python train.py --d_mlp=2560 --init="normal" --lr=0.0138
MLP neurons of a small language model. Each row is named by its layer, matrix (up: input weights; down: output weights) and neuron, and shows model dimensions 464-527. Each number is 128 + 32 x the weight over its row's rms, rounded and kept within 0 to 255.
After each neuron's rows, "fires after" lists the tokens most often just before its 100 highest values on Wikipedia text that the model never trained on.

L2.up567 [113 207  94 143 178 110 139  49 119 143 125 122  97  97 110 156 106 124 126 159 104 106 127  53 140 146  90  74 163 115 127  87  99 151 134 103  82 113 147 126 158 163  71 121 112  89 150 120 190 112 117  95 111 142  72 153 138 132 169 134 151 115 145 221]
L2.down567 [141 154 108 145 150  86 131 108 108 152 165 118  79 133  55 155 154 106 159 135 184 128  97 126 145 116 145 135  66  81 167  88 106 122 181  80 126 144 181 116 121  92 126 143 148 150 131 108  81 160 141 117 157 125  84 105 110 171 174 141 167 115 107 159]
fires after: " |", "|", " of", ":", ",", ";"

L2.up773 [191 123 114 142 104 108 100 132 170 100  85 217 147 112  86 137  57 133 171  85  92  51  97 103 142  82 169 105 131  48 160 119 120  89 153 123 133 132  81 179 115 116 109 131 111 165 128 108 154 123 164 170 107 181  83 174 129 100 173 199  83  98 133 104]
L2.down773 [ 99 140 191 101  84 120 112 158 140 124 161 114 174 127 121  95 173  99 150  94 113 100 109  89 153 157 106 149 102 105  81 116 127 133 113 131 197 162 118 118  92 165 122 176 150 140 129 140 119  86 155 167 107 142 115  90 136 132 217  97 143 156 141 104]
fires after: " |", " |\n", ";"

L2.up882 [173  87 102 149 106 145 130  98 179  75 151  97 127 120 183 186 155 106  49 149 121 198  67 154 143 122 123 140 145 133 115 127 173 135 148 116 164 111 111  88 144  90  74 130 133  96 115 167  63 177 157 129 189  57 182 102 146 112 102 111 178 161 102  80]
L2.down882 [109 144 176 178 117 155 130  74 157 137 137 139  98 116 104 114  96 126 149 134 155 185 134 116 111 106 131  91 156 127  98 125 134 132 154 168 150 116 163 151 144  58 133  71 126 180 128 118 181 131 131  98 129 123 133 156 198 115  80 135 112 175  81 150]
fires after: " the"

L2.up629 [129 129 166 158  84 124 162 141 115  88 134  92 149 137 135 118 173  50 156 129 132 115 113  72 145 108 117 106 145  79 134 135 136  94 118 124 106 102 144 112 121 144 189 130 133 149 170 148 189 127 214 145 137 134 155 148  82 123  54 171 128 125 152 114]
L2.down629 [ 60 161 170 122 155 150 140  94 153 109 171 142  73  64 134 111 160 116 167 135 116  85 157 144 114 149 143 122 198 113 150 140 171  93 134 214 161  92 129 127 141 126 141 115 161 209 135 173 136 121 134 120 138 146 137 127 159  96 132 103 144 154 121  77]
fires after: " the", " |", "|", " (", " The"

L2.up1319 [ 99 125 112 194 138 151 131 114 149 125 170  82 129 121  56 129  83 162 150 137 185 186 139 142 115 105  68 122 161 134  95 158 112  72 132 126 139 140 133  39 134 119 168 115 191 135 164 143 112 201 106 115 150 144 197 125 147 141 118 120 110  97  83 149]
L2.down1319 [123 171 115 106  98 115 181 131 142 194  87 125 114  86 138 169  86 113 181 141 185 114 108  73 125 183 134 129 141 118 148 107 171 126 157 142 110 127 132 160 128 188 105 147 121 104 131 154 119 137  61 122 115 138 137 174 121 125  93 120 167  83  77 143]
fires after: " the", " The", "-", "The"

L2.up905 [ 82 126 183 134 129  60  80 140 178 153 139 104 125 113  86 139 130 162 135 102 153 105  96 171 142  81 129 138 151  55 155 132 124 100  78  82 120  87 102  82 155  84 111 147 125  77 118  92 119 173 131 138 113 106 147  99 142 189 142  77 150 129  81 193]
L2.down905 [121 137 186 148 142 146  94 133 144 132 151 197 150 113  86 117 183 148 147 176 155 112 167 149 126 145 121 180 183 129 127 105 130 169 129 108 163 117  98 138 112 118 115  93  81 133 128 123 106 166 139  90  72 159  91 167  79 126  68 168 161  83  74 180]
fires after: " the", " The"

L2.up1399 [127 166 118  63  83 132  60 159 199 148 138 144  92  85 116 137 177 175 130 149  77 117 108  68  95 137 152  85  77 185 163 133 150 143  89 130 125 122 135 138 101 130 119  84 114  81 146 138 123 139 135  98 180 157 153 117 151  85 155 111  96 118 123 204]
L2.down1399 [102 140 187  91  71 158 125 148 117 118  63 114  74 131 112 136 117 134 119 169 151  87  82 100 132 171 144 170 143 110 146 115 135  91 111 133 105  96 174 160 151 130 119 156 102  99 168 210  44 112 203  99 115  85 100 142 164 123  80 154 120 130 149 131]
fires after: " the", " a", "th", " an", "The"

L2.up838 [126 122 181 142 102 163 146 124  98 159 148 154 155 173 161 155 154  79 108 150 117  73 120 192  81 115 115 117 154 162 160 149 127 107 110 109  74 160 110 133 150 151 114  71 121 113 158 127 146 150 149 116  40 143 107 119 140  96 117  95 169 147 143 129]
L2.down838 [141 145 127 140 120 104 113 101 128 187 117 132 105 164 142 194 160 195 194 125 113 142 140 117 106  66 151 151 115 149 156 138 171 150 141  84 153 167 149 138 112 172 172  82 155 155 198 146 108 160 136  73 124 146 141 135 128 167  92 147 153 128 164 144]
fires after: " ", " in", " the", " (", " March"

L2.up1094 [144  82 136 120 124 136 121 154 160 188 116 134 112 103  87 113 107 153 157 103 114 170 131  82 185 103 145 115 166 170 134 102 149 145 129 123 153 175 143 119 130 150 114 105 173 172 162 171 134 126 136 181 137 185 147 157 157 166 121 135  84  76 139 167]
L2.down1094 [158 122 123 103  89 175 127  83 108 112 180  98  99 135 131 144 138  65 102 125  94 165  97 116 110 159 129 181 119 113 126 158 176 121 108 113 124 111 139 125 122 104 101 144 132 106 114 171 120 174 187 177 174  76 140  97 103 113 127 164  94 176 125  97]
fires after: " |", "-", ";", "%"

L2.up923 [102 149 143 126 130 136 211 114 196 139 171 137 173 128 162 141 143 140 106 159 130  86 109 185 128 119  36  99 177  88 120  96 106 111 125 131 126 189 128  93  88 134 112 109 142 109 146 142  69 133 115  79 104 148  71 109 136 104 133 106 111 121 151 175]
L2.down923 [164 129  93 158 117 140 151  21 112 163 125 145 176 154 165 133 107 104 101 102 177  62 132 171 156 124 100 154 124 123  50 113 120  88 178 128 160 149 132 110 136 169  96  99 176 119 160 138 120 109 118 109 108 116 112 120 130 140  74 129 113  77 115 136]
fires after: " |", "\n", " ", "=="

L2.up2332 [129 172 147  58  97 124  87 121 133 165  83 140 107 120 133  99 177 164 157  79 141 152 164 164 159 158  93 153 168 221  79  85 109 145 102 179 111  93  67 141 165 158 222 157 122  92  70 168 107  98 106  73 131 104 156 105 153 164 157 118 135  98 117 124]
L2.down2332 [109 158 134 150 146 102 165 115 111 165  66 162 122 157  77 124 182 115 156 134 104 152  86 162 112 100 200  90  97 129  70 107  95  92 162 138  86  93 118 130 129  91 118 120 137 164  74 123 101 143 131 195 208 126 123 146 161 173 167 102  91 131  92  85]
fires after: " |", ".", "-", "|", " qu"

L2.up138 [154 162 102  84 113  70 135 162 157 150 130 134 123 109 137 110 129 127 125 129 130 135  69  93 127 109 114 157 136 163 147 105  76 126 129 139 140 119 143 137 158 255  78 199 125 182 120 102 115 171  74 112 137 105 121 129 164 172 157 132 126  82 169 136]
L2.down138 [178 151 131 121 138 139 126 147 159 152 129  82 109 103  91 165 169  40  81 138  96 132 130 155 121 157 143 138 137  94 167  84 144  62 121 121 138 153 145 108 127 165 132 174 160 121  75 129  98  76 169  95 163  82  78  64 113 159 155  87 115 112 142 142]
fires after: " the", " of", " and", " at", " The", ","

L2.up935 [166 113 170 123 108  84 157 120 155  97 129 155 131 101  21 137 167 158 142 103  85 125  75 102 116 167 120 130 176 132 145  82 123  83 116 104 131 118 192  93 131 149 134  79 103 153 143 129 102 113 131 116 129 164 206  76  98 146 150 155  96  87 161 150]
L2.down935 [151 124 136 109  17 166 155 124 151  87 153 128 131 104  96 152 142 149 148  94  92 165 101 118 151 117 102 153 136 101 113 113 192  96 111 105 215 103 124 113  86 136 124 142 102 135 125  84 157  58 136  88  73 124  98 101  87  96 183 127 124 118 110 223]
fires after: " |", "|", "-", ";"

L2.up1273 [129 101 189 190 194 108 139 133 143 131 116 136 123 129  68 163  72 137 142  87 166 133  76 138 140 155  83 138 153 116  81  64 170 103  62 148 111 134 162 138 139 124 107  94 148  80 123 151 140 190 177 162  84 108 150  63 191  59 101 158 113 131  82 129]
L2.down1273 [140  92 182 138 144 157 127  96 124 191 141 140  87 143 178 162 121 106 156 172 162 156 144 166 199 147 157 199  88 113 137 145 128  93 123 198 117 121 120 134 110 118 158 127 159 106  97 174 136 152 132 103 128 155 169 137 119  36 110 125  77 154 129 156]
fires after: " the", " The", "The", ".", " D"

L2.up598 [ 87 111 220 102 135 115  84 160 141 137 154 194 121 136 144 109 125  61 113 147 134 151 113 138  99 113 118 111 169 141  97  89 106 163 128  92 120 164 162  86 110 117 146  48 138 160  68 131 152 112 151 162 152 148 113 157 109 125  95 150 120 158 144  69]
L2.down598 [101 149 165 143 102 102 142 144 135  80 156  83 109 187 136 156 109 110  81 160  97 149 151  43 120 141 125 186 125 140 111 149 149 157 183  91  54  95 192  86 120 120 160 113 127 128  43 188 152 112  78  98 148 143  73 111  52 194 111 162 151 102  91 155]
fires after: "-", " In", ";", " •", " by", ")"

L2.up814 [139  89  91  96 116 164 144  59 120 127 131 104  94 150 115 162 170  99 184 150  99 126  83 113 124 188 100 126 148  36 108  84 157  52  99 130 126 114  66  85 108 132 126 148 177 132 176 122 138 113 183 124 159 103 169 156 145 160  88 147 158 106 122 117]
L2.down814 [ 80 128 164 118 152 105  74 163 103 147 184 121 156 118  92 115  63 144 178 104 134 146 119 110 134 160 129 221 151 125 112 136 177 110 106  96 143 169 111 135 107 173 193 129 114 150 199 127 183 135 102 140 172 123 125 179 124 180  55 115 140 164 150 150]
fires after: " the", " a", " as", " was", "-S"

L2.up1509 [143 104 151  79 106  76 124  95 128  85 135 161 180 101 123 110 153 111 175  50 120 155  84 144 117  91 132 123  98 127 154 143 139 150 117 123  95 118 170 111 189  95  46 134 107 163 144  90  96 114 133 122 115 116 126 183 163  95 139 131 102 135 181 134]
L2.down1509 [165 147 100  79 105 103 118  67 197 105 149 122 107 143 100  99  81 125 153 123 130 175 126 157 123 154 126 156 104 157  82 177  95 126 174  82 109 181 122  55 160  81  85 154 165 174 145  73 113 112 127 115  92 175 137 144 148 129 130 168 130 112 123 124]
fires after: " |", "==", " |\n", "|", "-"

L2.up1530 [ 90 187 122 117 126 121  93 178 157 146 159 189 120  79  99 155 144  69 106  53 114  95 133 156 189  87 135 127 175  96  48 110 112 116  98 140 156 127 134  49 152  87 165 116 188  97 122 154 151 120 110 153 128 127 181 105 137 117  96 129 122 137 139  76]
L2.down1530 [150 178 141 111 126 143 102 103 159 159 134 118 133 126 153 134 136 186 114 145 143 141 105 146 108 116 172 107 126 165 155 145 131 100 124  79 128 104  91 142 201 118 125  72 112 103 141 112  80 161 184 112 122 135 140 173 154 152 155 161 140 130 128 111]
fires after: " the", " The", " is", ";", " was"

L2.up595 [135  95 127 157 180 154 122 122 140 139 176 146 139 150 165 177 159 129  94 118 129  87 101 148 102 111  70 140 106 161  74  65 121 151 126 131  84 191 106  98 166 109 125 151  81 154 182 151 116 107 167 128 133 124 149 144 128 100 144 126 134 129 117 133]
L2.down595 [119 108 188 122  65 102 184 107 114 103  92 133 121 137 172 147  75 147 106 147 122 131  79 156 188  81 156 114 123 118 124 147 141 109  96 122  98 202 147 104 148 122 138 140 122 149 135 127 158 146 182 159 142  88 127  70 132 111 167 124 138 125 170 136]
fires after: " the", " The", "The"

L2.up1407 [135 169 159 141 140 184  88 121 116  75 136 113 169  81 144 112  71 106 132 128 138 165 136 136 111 154 135 136 100 153 105 146 132  89  83 114 184 115 117  77 164 137 139 117 190 142 137 123 163 211 102  92 126 128 101 141 146 121 165 161 133 138 176 131]
L2.down1407 [174  92 124 138 158 145 134 140 156  69 122 144 209 171  55 136 120 199 180 121 160 172 133 185  95 127  97 142 122 143  99 108 157 135 112 141  84 139  90  92 109 129 123 145 107  90 200 117 126 132 146 148 148 139  94 141  81 163 199 109 130 150 181 132]
fires after: " ", " the", " of"

L2.up723 [140 122 150 158 137 105 116 118 149 103 197 106 127 114 166 142 136 155 128 156 184 111  75  96  85 103 135  97 144  98 122 182 156 155 103 118 164 111 105  87 110 154  99  89 122 147 138 107 125 208 201 181 148 135 139 116 170 135  96 100 167 111  88  92]
L2.down723 [104 156 148 152 197 144  75 115 138  84 121  91 112 100 119 146  85 185 182 179 149 143 137  89  92 136 145 125 102  84 118 165  97 117 153  94  96  89 161 121 125 131  78 123  83 129 191 152 151 100 122 167 122 152 142 175  95 106 109 121  68 125 139 144]
fires after: " the", " The", " first", "The"